Weights of a small transformer language model: vocabulary 675, rotary positions.
MLP neurons of a small language model. Each row is named by its layer, matrix (gate and up: input weights) and neuron, and shows model dimensions 16-207. Each number is 128 + 32 x the weight over its row's rms, rounded and kept within 0 to 255. Numbers have three digits each. A neuron's up and down rows have the sign that makes its largest values positive.
After each neuron's rows, "fires after" lists the tokens most often just before its 100 highest values on Wikipedia text that the model never trained on; "fires on" lists the tokens most often at its 100 highest values on Wikipedia text that the model never trained on.

L9.gate172:113106200128118108068092067158121092143156127106114082132081107150142115140072149135169108074112113114095058155169111143117120163170134100138127116161090110136086109130117134125125133142169152107125115143193193132159168175111173143109123075076139114084127172087134112173139116186114100172102140148119143125158101122165086168119113122134155151108106114129104153142077157134130140165101112120098189067122095116183154180112106130133149060116169087137106131120109159158132131079116124101098183046092178151179146157110181128110155075089137092121166118110131141093111068176072140160
L9.up172:151182130123178066128133115113108142097112066138143129102154072093104118168092215119137165136168131166102126140076162156144074089047122141078190134145119121137151123114126114155095102147204151101124144175102179091138103150143114143152074121092130131134142146084120116074095147057093142144152121183209125152133096060162137164184137142149113149122135168139105166176150150135137106171118138130079164117103095067064141155205107143071122121127105160101139095121134182121175158118072137135091104159082151159173177077139121137085054093130129154091113104114150160112126129098165111150
fires after: "d", "g", "v", "r", "ce"
fires on: "uc", "ul", "in", "id", "ing", "iv"

L12.gate489:183059086147130112151140158153101147104104075098076088112156090131105140089115106080129167151187118150177115165134115144177083049123214104144039135120161131097133142117174187140107062054118131111133140132134151125074167168128082140168135143065126132160107117091064118177116163165208101064187145135158094115127150183130107156168184109150110165157169165089091140150139133226112114150094131141143149077129146131106070129108110105097152135131086139137088101119099093133156183119111171091126152162084164146106153101093153127104085137092128092137072121135119136119089099072153129100
L12.up489:151126147068151155095048133168131126112083102149152165169103156214110114160162080214096124138070092082140140116115124108127103156076106131108111157072144112207114143123146125109122132099130190077211165174117103161142083122145137180132085157161136153168157178119095075157170153156072129086169144178111153141121165199126118064139137133167153094132157079103151133158164100152144119157127123063146124143072103150133066147139130109095122108111114175129136155127103111117107113154142090166138147174085121161163092133148144071119142143136112069156147144161114102152159143115138117123
fires after: " F", " A", " S", " St", " st", "ec"
fires on: "re", " se", "he", "le", "v", "ss"

L4.gate26:135094091145152150171148069195164158123124136142137069114109150108170121083118105144104188045155126117218105139189154110111074155069129117171110129094100120147058124155097110215180134072108153138146150110119127102139086111123115136109099129109155127144189161139121129135139135114126117085103156140123138194082157159220142111132108152078105107142138122139124127148172109149106138154123063167152140063150104104120116067171131163124102149153097144136163218117111110147122136140127131174128113139138103106124062131102071089090108169123132106078132181100103131115122119131109134129
L4.up26:130148098076130128158159011175165182103134131142185099107145170120141122123132137138067173095148175124126091141185120120096086127059112092148143159088081132096091132140118114193172138092077125100154109110117147180176052069115105107120106140107161181090201090111138097146088111092072140122125141104113161210136117125166149114145143130127109127151131155114104142117184155152079164122108116153123153127158121125122141088148146196120161158115128133144178201113127107134080135084154121202151119149088117140116092119155074099061138171129063121115119132055142127125128124100127161126
fires after: " A", "d", "nd", " c", " j", "r"
fires on: "ust", "ast", "d"

L8.gate306:131106172111103121117169150138166125096180147143143078150118105123182099143164055223104082194065110091164116156163136149092079159126085128108101112137144159099087096105136152091129086091109104152140101097124173119084112037101170154153134111163056083115135106138167095150149101134123159145134142168140125167138121175130164159134145217168172140176116168110113181137153119135118183044113134142129089066163129122154174101122114137122147153098171174081182155160184090097114135079110142091083106106200088188123109181103083138108087152118134159080134099121128159173116133156137156081
L8.up306:121113099160156144120107162146157140132097090192080091125171048054080116111067183136181088109080139121153110113194165121141153176090079139192115208106174169131109108082123127124081076148139106044114137139118091115149133150079149156138098148143059090143136094106107122118144142060220130098112129145116107151083148149124106089147162131076081122109159148107117064199123101124171177122118128128149138202128124151120176125116133084085096164175128138150153089139171118152061117081106060152115127116170101151108127115103099092129123089139129167123202160139125156125137181114128144137
fires after: " S", " s", " N", " R", "p"
fires on: "ch", "ich", "ic", "aw", "ik", "port"

L4.gate498:155119182085116181101195150089122118145102098146125098143141076108111146156144119060128118054147143118131097126143139152136118151140097152119149149074077146108122109120178167146141103103110085099094067123217146080156147103114062060131155100060140089147155087089143160139144110114159166196101108138162139153139087114129076131146095123137108054103172103117173101106093213151096182085127119157147201076157110076159106151147127109117138063140121165167133084148142157156102116152113123121159118098126189151099180148152125088128083124163155113147144146136153109128112125091106113173
L4.up498:150097120106101111158132115154128121143112110085175129144134116115139158099122148154143188141095144119054088107173107108163127112142084175084144172130136088113107059116111102124141115172091144123084148144157131063069113088105104110173179123151093088165112121089110093058133158097116211081134136133128124194121147136141195107165207095114122148134051107123113114153115069135122094161130169095126124140166149128155166065158140127146134118070160129128184120078128100076119092148166108142152138112139094167185116096152120127059164097182146169050177169125107119112171160144135166073
fires after: " B", "un", "-", "r", " Mar", "re"
fires on: "e", "ch", "il", "ate"

L10.gate49:126149154158193150195174156179139088117171163134158127109110154217167128105158117085088200145058040146097085167133148166152146153156135095114137134094125157135199135130147119150132098101082104150093131121153140087111126172172120136122109153138151137082097106129062140126140115112137212092168126083117142138146117178104111120076114161111177143095102101102135157104104171143126078176093160130165137120109165139136163162140091204149130094151153128117111115115094127153137063131183147181133065195104182169146178142119168113157168131164173147207169130092140168149163157126202130156
L10.up49:137104108112131107116105103133072131152179150182139120123150167072038113136100134184102058154078138146108117112169125114104102105182134158134114109092126116179101183155159089115122124111174184125132123141128131131149169134140139121065151119182178094108167108170094108166135114105116084076109167108170185142176170153056177111120113135117151133126135110101054123108128073152162166172135093165093117073149126099160133099084116153170140171159038165123135103107157098097108108127115138120176150129119149096116103148154150145168196108164152132118072097088096124171118155091109136131
fires after: " J", " t", " T", " B", "t", "b"
fires on: "im", "ig", "end", "um", "ed", "em"

L7.gate149:091081125148073130167080098048116083114129073103114157091119165094124178122113068143189120092101216164163126148160147163169117144108100133118104143161176151144105106127118198138118128128112141152124088143154118102142119104177065130167084211142190109175133134128096105138133134157129130090120174169193170165122101102088176142168131096118081169099231113084097104079125132106149120082102155141182095112124117104108144138076125123141087070161152141168153194143131071127144139102090173091144070148194150155103163157124170135141136100194177131108152079127183082111146102193132097160
L7.up149:062132103113135072147122108168083102181143162126154101090153143123118189091164145124105072154097143132157083142238122114183108142129159145103111110147132115156118129159056098112195139193081104166117088125069155116074093095140120103081120107092188104092152139135166134177122143168138141169155121103100202108094167053132094139097148135171154121189149118140114086120089138134117149077145110108169145155121129107123097133163144127134130117146125137109152094133074125163118109107113098239157151129089132102155094145138150111098097103203173118133125063109160135110125123151120113103
fires after: " ", "r", "m", " f", "il", " p"
fires on: "im", "ig", "iss", "ip"

L8.gate183:171083118128104151139123110195203166142086088165144167099100125117180137147124134171123170133098182098074087178124156166084172114118130131115074185152114073113140091128129089205136138118123091156130183121121165080133146131105113066136162138136146102097088100085139187134140129150164142137090131117169096105182156137149122078107152099179164170090146118076183142086037179124171116181092092133139149086073108104176234082159145084135147119154158138080109117139121116125109132093145148136169115147123140068148148142135104071149085171143109110134095131109118182096097135130142131141
L8.up183:133089107121102197113145089078135107107122128125121090146162167135156105138068125179179160121122152054170125131182161160067103131135116093132162165143110134157112133158106121123174126169132116143138170142152155156147083161107151142153148104115104078112098161129146138109137155105134109118075191095178090165130153093124125138078080125167124118102127107168147150160145072120183157141131032131175108096199142136117151138148144092164086192135102129110121162086070076097086051100127144073136124170122108097093099121092108087142150159124141097154138148147080081175121134062109121120
fires after: "b", "v", "nd", "st", "r", "pl"
fires on: "id", "al", "on", "e", "re", "ag"

L4.gate349:120110118098070120114137161089102113074130112140122097133129148089114126159110156130137087154198127132141190109120121078107097101090144185102123136132201110117120141186150109133053132127153091159146120183168151141141102103097130126130128153117116106078195083147137153174155130139124142184120145167113172117134117103120094137064058109156212120125168126125106185154121146134142139135124139126063162160148163104214121157146125126135121179076125102130114048098147079152123215120117115090174133120147131112112084189139137102089148093134098145131147092091130098127128109157110079079
L4.up349:059160147092151129127121084131141124158172143079134146123097123098126038063122166128149099091141089110175139142142064140121139139101161153163124150149095138126140101128165156154061159078104101171148101125154146117149173087103157129159099145126116080106118117133116116185141149118155090142155073121135143145079127055166101096116147112145127123175143095152160108104126217089164146138090151102134157167104156125108108100165103163071095098120146114184098078108129163146140139158162125210145098140047150126097141050148081150177153161114104135098075098140150147025167166144133140111
fires after: " in", "it", " ad", "ro", " New"
fires on: "d", "t", "ut", " Y"

L4.gate172:135148160116139151140182102159146109109102093148143092116122129116162139166074112177144094195089105115129150125101043098116135092137094160121124145170106140142124145175115148115132136141055151122122167159155100095115099074156067183144078134185204138171110133072118137125150110067110114084122172110113093076124091168127112142098068195121132098119138091092158159096145109116139089147150113152129134154129131097146106091140149117122073090172085121135117128125104118126093171092151123105157113151138074150080166136085139152168132145078171099100080101159149148162095141125122073160
L4.up172:181144136155134103134143069179137144127107103154105136117062080158101058088119122119102111131189137163108127129118116128127153149168173134105105091107152076151077090114117112163133131104105152097205114120172107103134081142087097129095051162123186136185139164114129167123129106115102194143128125159126150129210130157062158153111085199156105095142120142122152175115193081136120111113111130107171128123161135120112141099121185121186122091129133089134126097132139129061128095151085135121159100162140097132067140079201138121121069156061147120095115140155115108158097132156066160173
fires after: " comp", "p", "ap", "res", " p"
fires on: "an", "n", "ent", "re", "en", "m"

L8.gate451:126168074144151152161148079073145170100166076127117090102137092122149146178160093113132082118116162157104163141125081145145131138145097135118143168118070188111059127168045151135155141059106206119172158096154147121094112115149128101132163056157111127135096128102108142149121109096096129094126110166154193196074101182163085146131167137130045165196178140129165114141145137093150125119100128084108092179106122153145075093115092169121142069136127154114119178145137150199062145145118209143126182114134120151064106146164168090114100200096169153122161119136166149098172124179138150121
L8.up451:134105187093156164123109121093138127171148175167074111128195167139118130171091070168157115138125112133125182118148068106121153122124095134115088053165125179155155090135106111106110089064155142172155131092118096110122124111188155142118110166141172094103096159154126070115140051116110100146088138136097152112177091151177099176111135155104124118092118104131143095091099114119169085138161136105114151102115128126146110125092162063092201120135118128130138035093154163156099146139131117080106255183115132147178137105143120139091180177124107071137096094121100092142138111166134100097
fires after: " F", "e", " te", "y", " N", "he"
fires on: "eb", "s", "ch", "igh"

L8.gate112:134132113119110118156148116100117183096081172148129087106083152106102136072184123049132126082113124141126125166092142186174158109085135130135101155161158135180105152110138200123150094109123137107158097161202132089180123082152106190108120085128121151173104120168139138162110100116125129111062161158130131174145137173150122158149066090137167168136164127096103157132136063096127116135082135166145109140149130086119160106209107145119194189120167146101121119155109176149073159115084202102115113131118167097097188099172123142201153152159120103114132126131147138146111139147133117151
L8.up112:093128117108120087150120152100211050197160139115126126099143108040190174168132081149112091153089112114101087097050074123134079141155139118087050176084116147186093154161127107119192102127143137150098120133096117186091154099146173124165151154134136174138144125148062142146079165138120100158088125140119128122159087139108177073128139138104155131148078172120084137096131165099125118127109082097173153115110077089111159155125123106066106117128162099121153160135134142160051104116138124145198112133211141108097153113127135100164143096113127153168081122090135142185166116150112114084
fires after: " d", " b", " p", " D", " f", " "
fires on: "es", "et", "el", "un"

L11.gate39:075103143194198089127133130128119106124105137122140068116079063106166144118086125103084103101098103132134104139057093152149088124106137143142105084098206158101114118168171156165127115199145116149093123140128185121154129054079135112125167144077118137127173169067088114160162111148147150092122112113128094189125047156173110098157168102134140141140091072112186154147140138131092113155107167170123154120165111133158155107174086150108161160139124116128154101170115165146089064138125126116105199123140129076151122131122144115060118152115158122075112124207169090126147132151107177128
L11.up39:119106114100156127156200128129163168134097207105212080136151097074074109072103090086123103145151103101112096098155140101108150159115144115098110095157108142193151129152163178155133150152180129148142105135135123115129146153119124139118159132151103126156100120114121159079133086106121177104127053091121146125144106085129111083108157056141145131158159055118076162110089140167152128174107109061135158095132162131166140120070075094116110173142161041090164140098111037134095121138119138150098206136075146145129138154150079161085169160191162186116109100112113156116160132108174099134
fires after: " s", " S", "ong", " d"
fires on: "up", "s", "et", "ff", "f"

L7.gate378:157126128114155127176171102072133142139111057159140105083151148147100119142075124099096061127143096173134120168123063115134143124130167159115115089186192164128123144101123127101108146126106126144140150114136086118107072154095107150143134158109121203140085176048112152147111114136181094138114147063147078163136065156094113120112154125124131151120128130139125133121141068122130110106110166150120139101155101079146144117074169115128119102116133145057067127184075084157093147189153141068087128110128090141179124102163132158186108137146155057139124063140079121115159153099114100149
L7.up378:088108141191186107126066057153117075098129060123094077099193076134166123141096165071111068071156127122098196119148092138161173139110134128116099100135151173137122170123157107145094086095122175139157159153145162150094114155079116124175141153073107165183090138112122135140130116101156071143117112087141163118096083143126178162124093086131101127169130155152125129143171123077158124122119097176135151081158080136130147125080125135135108084113098102095101162173192171076081120175108141164097159077128139114135136143126082110128109133124116128093127104095128119123127103140148145148
fires after: " he", " n", "o", "n", "N", " N"
fires on: "-", "l", "'", "/", "ur", "at"

L8.gate21:097107083149115156126100116143071135182154236110100129133069138133108162207122127135105114159078157114069099125125151157164130112113159080104107136153124162162161113125098121173093132135148131177116087108107135108079182154130126117097165141120075184080178160081132111118152131216144145160148054108116177168165167113133109124115153194133171173138120144119111148175143189169064116099108122114151150163086149100186144157108110133122143158151141085178140155156139174120142165161105092172100181121153096168151131173150134062146129121104097051191135167134171134133207125174138102145
L8.up21:133092107130152163150101105102125123091106100138097072143174161111094093137108133167113112149126127095104141147166195123116112093144093104099126093104130113120108173159173092054140120113156092125107217131144124149088137132148219157123150091079128146129176177104144128106098104142158109083205130143109172124085173139111179105106146182176125132103102108118142096118169194155102139121145141047098123137145121143126121124083137145087119078127126149145164083100115140111230151085202136150146112079128167142164143094144162057134153160094133142144114137118104220109188094107133140119
fires after: "our", "ric", "a", "ou", "ie", "al"
fires on: "t", "f", "al", "ir", "se", "th"

L11.gate298:137118104160137108155157094107140082160066142174152074084102096141161138098103059099105110167095121131193082159125135174133085152065153172152132144113158111191110121184180157167124153150136137136127103154114122128173083075106152194172104177117091120115151147137130106119118179161117129119110137120149130149121142115139110129160182133153193167087159131122095109154148150122119109115087078163139164128115115093122091128165156176089121161161147189149105130084121090174104113137194122141175089102137087076129152129150134176101209122193149214157148120125145099086110135081135121112
L11.up298:143135134131094134151160142153152162160134176075188114104125109095111099132084070135095133210138085181162121121104116119131111122088137166157133146138129112117133083155192151142158154146152076141085145121192141104124128151092160124101193131169101154145146123058085096167135125172089117143097086088179072122098119071122098104175110145103145152158159108129114132161098143121086173091113192140107123145152087078107177087156127126090152137149094096085127105149169112194097144134109131178046099174106116188073074145135161161148145140116117147133089132037094187100137127147137139166
fires after: " s", " ", "uc", "u", " b"
fires on: "ord", "up", "c", "ff", "ust", "et"

L6.gate11:141070156112119123142116156048171156111125127120108220100066120124209085164158148173140165107057124140108150130109097140129156134116114141100102109172127177150119120083109165090122080073144065167135166138124111145136180088126136090185116144128150070156121199141150138142150154127091146112119116125125134209176104170161114121110101134138067161155122155115094113108153077184062148113116137099144128112146168144157175119211104172143158061123133153126174117113097169106104107117086134147137156104085165171164111083150083088132069108142184112067128110112146086104188174095097116100
L6.up11:152096138133144128095111135142076152159072152133115148150180131093126087083156126100113127085086145096128075126210106114165118131136098103095146129114136125189121167114059112105133102134169181167165122171123096093183118112178087141068148118045186104114179154127167173153122189120126105132175109089086173121131172164184092150135137096124065126126103115131090061124139139160122148120128169150131153130104129114128149052164132118094180115125139164156180099128100110129111192144081086092127087100162150080108078072141088087063144121162147175075166117105134067085146162124116143122
fires after: " S", " s", "up", " C", "et", "y"
fires on: "ch", "port", "ath", "ect", "h"

L4.gate507:102129100117126151167134174107092141159107074157198186119173092160128084156151129163136134141080118129083131138150115103122123119136119063089140173162177143169151134149147171185098113141171101150155079093171094166148098115161116152106114116193163116071164085169126154079169137102030198130167128142165100159090105096153085145095112138106118131122137138096135141167167156088140144137115119160117158153121127112134107162179188112123113122151059113145111150081148121181106118112085165115129139177116052129159166089177182068111121122187156121110113090101153123128116119129122095101
L4.up507:134188148104068132148048163144137116117173182119128106174151187130093039094148135088158173186073130185127135123144061156152184130088162066155111116121108137161176128162108217170114096139086126157153111129153121078137141099117151116199101151105156077131106124125171079159117073079064133135156134129202123148122115135149141148146090118116135075152092157179112148144096180134113074151100131160090080140096101078143125113186149141102084132123173121174085105078120187147161159088131131109107102130094082125186185123111142099135114084085107139086108131107111127141139107133133115140
fires after: " in", "ter", " R", " ad", " p", " In"
fires on: "d", "n", "ap", "oy", "j"

L6.gate401:161155179170117149094163095142138178082130135115108158095092138079168065175157153095076107115168126157155201160109077175118102107097131137117161114154121135150127167126110142167147131122090101107204154137167160106117144134138072155108147182149138133150147159105100114188158171182095130152170119162069126141123122166123075147119124159109104163108137092116105140142175143111120112140086075120087115169048146115140152101148133135011124141077137092171105092150153147151104167087133155133107135058110208149111149119116175129159218114117135076173102119138135138075146130137101124165
L6.up401:095172118129077095100183102089178176088137134082183109110107097199140117134132126147120121120146166103157101141112117114108137142094138177101113158117166126156099125177104124168127100192173125107081195151128161109074145165144108122201131138157103131094102130151110096125095176113166174173176089136107162096204053124142067108208147136143082119180117123120114134115099090148154143073149103101161104114134138137138126141204188108096119140092082134119080136126120135162149153120074141178125130074111182124099081075152114128131163079128173101117151086158140100143155170155084102159
fires after: "ic", " D", "ist", "8"
fires on: "t", "em", "in", "0", "am", "ing"

L9.gate340:140133080159067051104065083152109156053135099101079120104129098142159099153155137119113135171102096110125110145118158174152133071105159135106122141106154153158146136081137127113140106096125105186176136088158138108133128047168110078182150166140099121124125125073154127153139133136138106072197076081160076165125089136098138123167161155148104177143133155181106132144084100101129114155090155178143136074159091112107118134151125147088197145144126092097123060190117136163178114139164156139100135109145163150145113104100069090130080153130154112127093169118139111079126072202138173076
L9.up340:148091130148134104078109197103154071119149143082082103152118150158142117103163119188130102097132142115108168152064107122195089140189143182179158133146135156159122103165138146107137133118105058092144092152144127115155165129109095126132111140167106117063166114114168080079159113097102111089095164135181122184095130115166122117129140067146166122089129140113166189074138164121142129094137081121102129110146144129088157072189131154144105186066110204123118101101163128127103098101138093138125128116115108133121108167126117080159119151076165093089145129118199127222138131166124125086
fires after: " al", " O", " A", " Al", " Le", " F"
fires on: "ra", "e", "-", "re", "le", "are"

L6.gate237:081143154159157090129085111216089168111131094149068141100098189054151110159114121120113159074131147143200141183115147093161152179109159109164213110126121144163100118135140132184109108121133132115093174128098083134107151130158080123069038076064159139113142176101179109057129116090165128086184111090145115137158169057161145091155102100121101107110124114132117154127104101127118092171082117122086154052188131101175206120102114103167165166104092168133106113117082129147124129163127144104127138110108120102118118113104157120030107104149106198128171135145126147109114099116147119091
L6.up237:088061196161140154092095124130163101116076127151121137151107170150111137118082133141129146113108194112121155170106119142103109127106177105128146061126089057151168119110103175138133171200098132110120156105153123140124132129084066161105093093154189128174064107116093135086117153112143100099125172104143150158100107081104076074123131075160139138107129106127104092192202146118156108078090071105128165071171155102116149136106076152111092164117084084133065150128089156122164109150073098091129162131129103125170205135139142174148114181133115107156187114122106084081136133124131108138
fires after: " l", " L", " ", " ch", " Ch", "l"
fires on: "o", "a", "ie", "ik", "ri", "qu"

L7.gate312:141131152183157155111162112119161111140088120181139138094122131127124111139125129150106159146183126139094200149159128123154090101148149114150046109198119084138119097126113126129121127135126204151102130194096156122134117085130144196111129130182155111160137089074155082131089171184086107100103084130144108117110140143150122099080148138158170148138102113136137149139119111122111114122099106154088113151095159100150174098149102125137127039124101092130107081194129184137117040104152113102168106200157103107109110089070112156129146181050206141108142121148149093095133086117054107104
L7.up312:182149106081182155116109170157088125146152068146173113155151137103137129121077129092167136155108121132094154128112135145161139148151081128171181146122164156101103043101163051027100084133118086123129102108150126106121128054126118096147120135118106125136114158129156107110167173128119114141134105139169088114110109141080150110072110114105178142142196072114131163172154180136132111069132156072142140107147172083119106107117082146147119178195117145134152172094115125088148110187187041134128162117118180137174113158151096093188154116146100170114124143123169098142148171155121104082
fires after: "w", " v", "e", "v", "os", "ak"
fires on: "ver", "ay", "em", "e", "ia"

L7.gate471:149086141109104097127142115150133088131108146162085117099082178161194097118169102139116126141108136163083139149127116155106086167130143147142071085138090125145097150127105096072174098104181115163068172127182182118125048158168126091114151122119135134104131072115171125182129107169102053084130135138116156131107086074104139135065095080118118165132146144079151172127147097081140135137121101129126120124110116089179168173144167090063187130156062104135133139109155106121153134066141158147145089093118113126148172120134087178098104120162129085088148103127151208182121143174089149139
L7.up471:112117170102158149108160147125091144105098103123178179107154178105145146157118154123075154093141121159095152119108147099111154140090209123128149101146087106097130075095109044115102122146185115120168144111144129131080119126051092164106144102117087178112083146135124134129156106142116077155092137107137122142142119107135095102160097136140165126151158145088174171220169099100100104127106096117037101104163132101145216175161109053131068110092182097140167113063115171124134172162151118104075156118049167112176119114102098094078187104091091111107114117118141175105143091125113090134
fires after: "v", "n", "d", "nd", "c", " w"
fires on: "ol", "ell", "iv", "in", "ul"

L11.gate276:130140142150120096160182132141177178134119166115103122099098109137105084127119118099123140130129117126172093095161124144174178138167141125133076120141201090073100145060126149057153054101152108121137122165087101149131103144136205204127101111137106139082150152173134129094119102147132109207080084059153103119165108165168130186115152137092166152170148122064101135172111135159109141149099138097153108129138153155138149133137159165153169083125102101064094150165111104181110141185156152129127110099097141105161115133189147074118194122127184123146101117163132108066198153151109109172
L11.up276:103126181128066114091148136110153141133201167192139151118118054104197138047108103114143128130113139160138081062152157141070123149161097093123057103097138157141137155149096119123189140134101130158153116086134093159144109132111120196117171121121126131168196126119081152097115120084171133158139094117155101138074080153204089184159151115088130146129149103115119124112096124065124120145109134206116086116110122155129172162132134110076093141074088078160081105148153096161087137104106145121154173106157129130147090106153113130143173074106174164079125176123111084150129154202140184125
fires after: "ing", " d", "ue", " b", "ed"
fires on: " to", "el", "es", "ed"

L9.gate447:148103129140185160062096127108139118106087097186139173083148116071207190139111141091117145178110106134089129191106155144160095116156085122128073140112134157054112144163147098057165103096123104143119076127143116109058120067076138186166199113120130150146094127169096103107067125121087132153120169154218090174157139136136088091118115121109151166150138164135176140121138086145131176141092115130129083134096074101221140107076110167086169129079081149134148135097144125183120139227189123128098172110091149085140103108084144063120146154070127099126097143129133146128137122094126103045
L9.up447:181151115150151161164132105074090137110159155167132156094136124098109206128146162082092133142129151132112092111122134117129161099159111140163108161063154125062112149107114076165169077141161114173146146092145091096081143076101093092109154192131146196143143152115130102119143098095084087137141081163134161109135110130083120133116122140092204135160100118128154204157132143089141137147121129156090108128074052115170144156142136103171097111118105168078135096131137200075080131117226160134126190128114128136153142128172092102160097133126147114173137109152149098133174128213085109152
fires after: "n", " an", "ad", " the", "ub", "al"
fires on: "se", "ot", "em", "ou", "et", "e"

L12.gate507:113132096130160119105137124230149114127166087179171102131116115164108143088140109123187163070113121105144102141110112166127161159099106099197139126121209160136101074188112120157172169104083113117168103125142152121150179116101122053146083129107104132136119122183162084121126138168143114096105053069123127110161140106068146090142115150100132142059199110084089118173114117126151092096089137195134176095170135091103170167148147119131153046154130075137101096141127123127143112120115147132087068160122106129147094152090078137175113152126112114083111148138116127134143133106143129111
L12.up507:129161178219136117164077114168154129113107102086199193140163108163110132105099138161121123123077158116147127170116148123101056156114141184091146037151142154084210112175186134137125094090128125166124081121096151127136111105139117115109114184165126093155167134108137069159120158123154117132136054163126082164117086164177141086141144200149150134143142178121113125131078096102193119132123140146155135143094122099158178107177114184115132171147123127117133100132128143095131118213131147111062126143133098155137098144155172149158170162128146030113136151103178184119158121141184075147
fires after: " c", "ag", "sh", "ist", "C"
fires on: "are", "ue", "ip", "ric", "ar"

L13.gate511:121167129154162124118159128161130113142136150164102130072148114151142101143103134067096101156113133164079103124112150130099043152056127128141073146163116120125116109127128171105110147147154117127157103120041129074129149189171107058123129126104095092106140088123151131125097129141126130156113113157161146176136153103048146138095141140069094155146108139125122183114100161150096075157095164137088119073116147123083149108111162141099111133071116076145130046183154121120098111175085111115086106173191134061147139087124107155169097105097122141146145091178124090075191160109170107129
L13.up511:168125104126106186157099149146141130108068136091148142139171108154145142128136108118161106123097092112123089132147150140109084157112129145067154134174150160084117097082175112155193128080109089104158159116064160101075161173089103110137180215111115188163153171124102137120145157096164194142196161138078148125109130183124118093102063088136146122142121074134149068114156147115159116201134109143114166129090098192103149118081110115149161192169099153157103139133196085128171142130120119119041146119144076161120130085124173105080132104167132135135108158148112101096081120101168127105
fires after: " e", " b", " E", "e", " ex", " al"
fires on: "p", "v", "c", "ac", "as", "b"

L6.gate102:181108161159175117161085163075130078148126125132137168101120161160186120110209085110059124125115099152152120173154050109160144127134126068184082096187155121149127145141133167158152112141119097102137100132145126121115113115134095060130168159102129094091157167094090124134187108116147141102153166138154163148174150154122108127119142067114173172117188138046154143123055139173153155121097134186136117095144103119174122125173145099149156153189098094146168183136110093127118069087153141109102107137123114153094130202153184110126133171137164110088102126129150148122166135158200125180
L6.up102:127083130085129101136160154113139128117149175183135073084136167131142157120159118195142101184124157077170139125127096132069120108096169161110121139156093097105129135193149131080110143136183161144168167232154116138151152144121115140091161106133121100199044031142087188154126122122132118154125141109128124143125140160166124182111094109101118175116122135173087123107156130143087090156106155080148161075167120142101165130146096082138086166092106047153088168109108085071123118098114120125123120081130151071101129112088129113089141130128175160103154128067125116133125170102148143183
fires after: " T", "st", " s", " b", " B"
fires on: "y", "im", "ack", "ac"

L4.gate237:148211188114148142144089075170150163150172128101120119113078163140157117165123122175165142107133166107090098098145153124156161037109085106143133121152079083174197131155109132214128115091103195161148055138166160103126118108135151082168098111168148204130136125091176156147113118182118092125128087140163157149115131201133167190145130174168151132135136124117160148160171168127128154191096112133140139096181150087142139095157089167142154165122105120170120167121186064155106125131118167186147120097137164187169090115144088118091117134075126076151130150099159159142104104102121106110
L4.up237:176066154137137095143131040157119093071134168104151084137155127097176160082132146088157113087147085095125143126154134143142138159094102104168119153103109094148132155101161099145143088123106220136178088145165148107187140074084134179180108122116151103192125131083130164150130141104166138089125107132143127174116147156134151156097121189132124116140159134163151136129107122120146127149150120127159149094187142117100136116192094162081137107157070162176166157144119093140107100142133125126148197061183137117117090118105177069151137221148107117115099146119135156119140113192076110122
fires after: " A", " rec", "ers", " c", " j", "s"
fires on: "ust", "ion", "ord", "ber"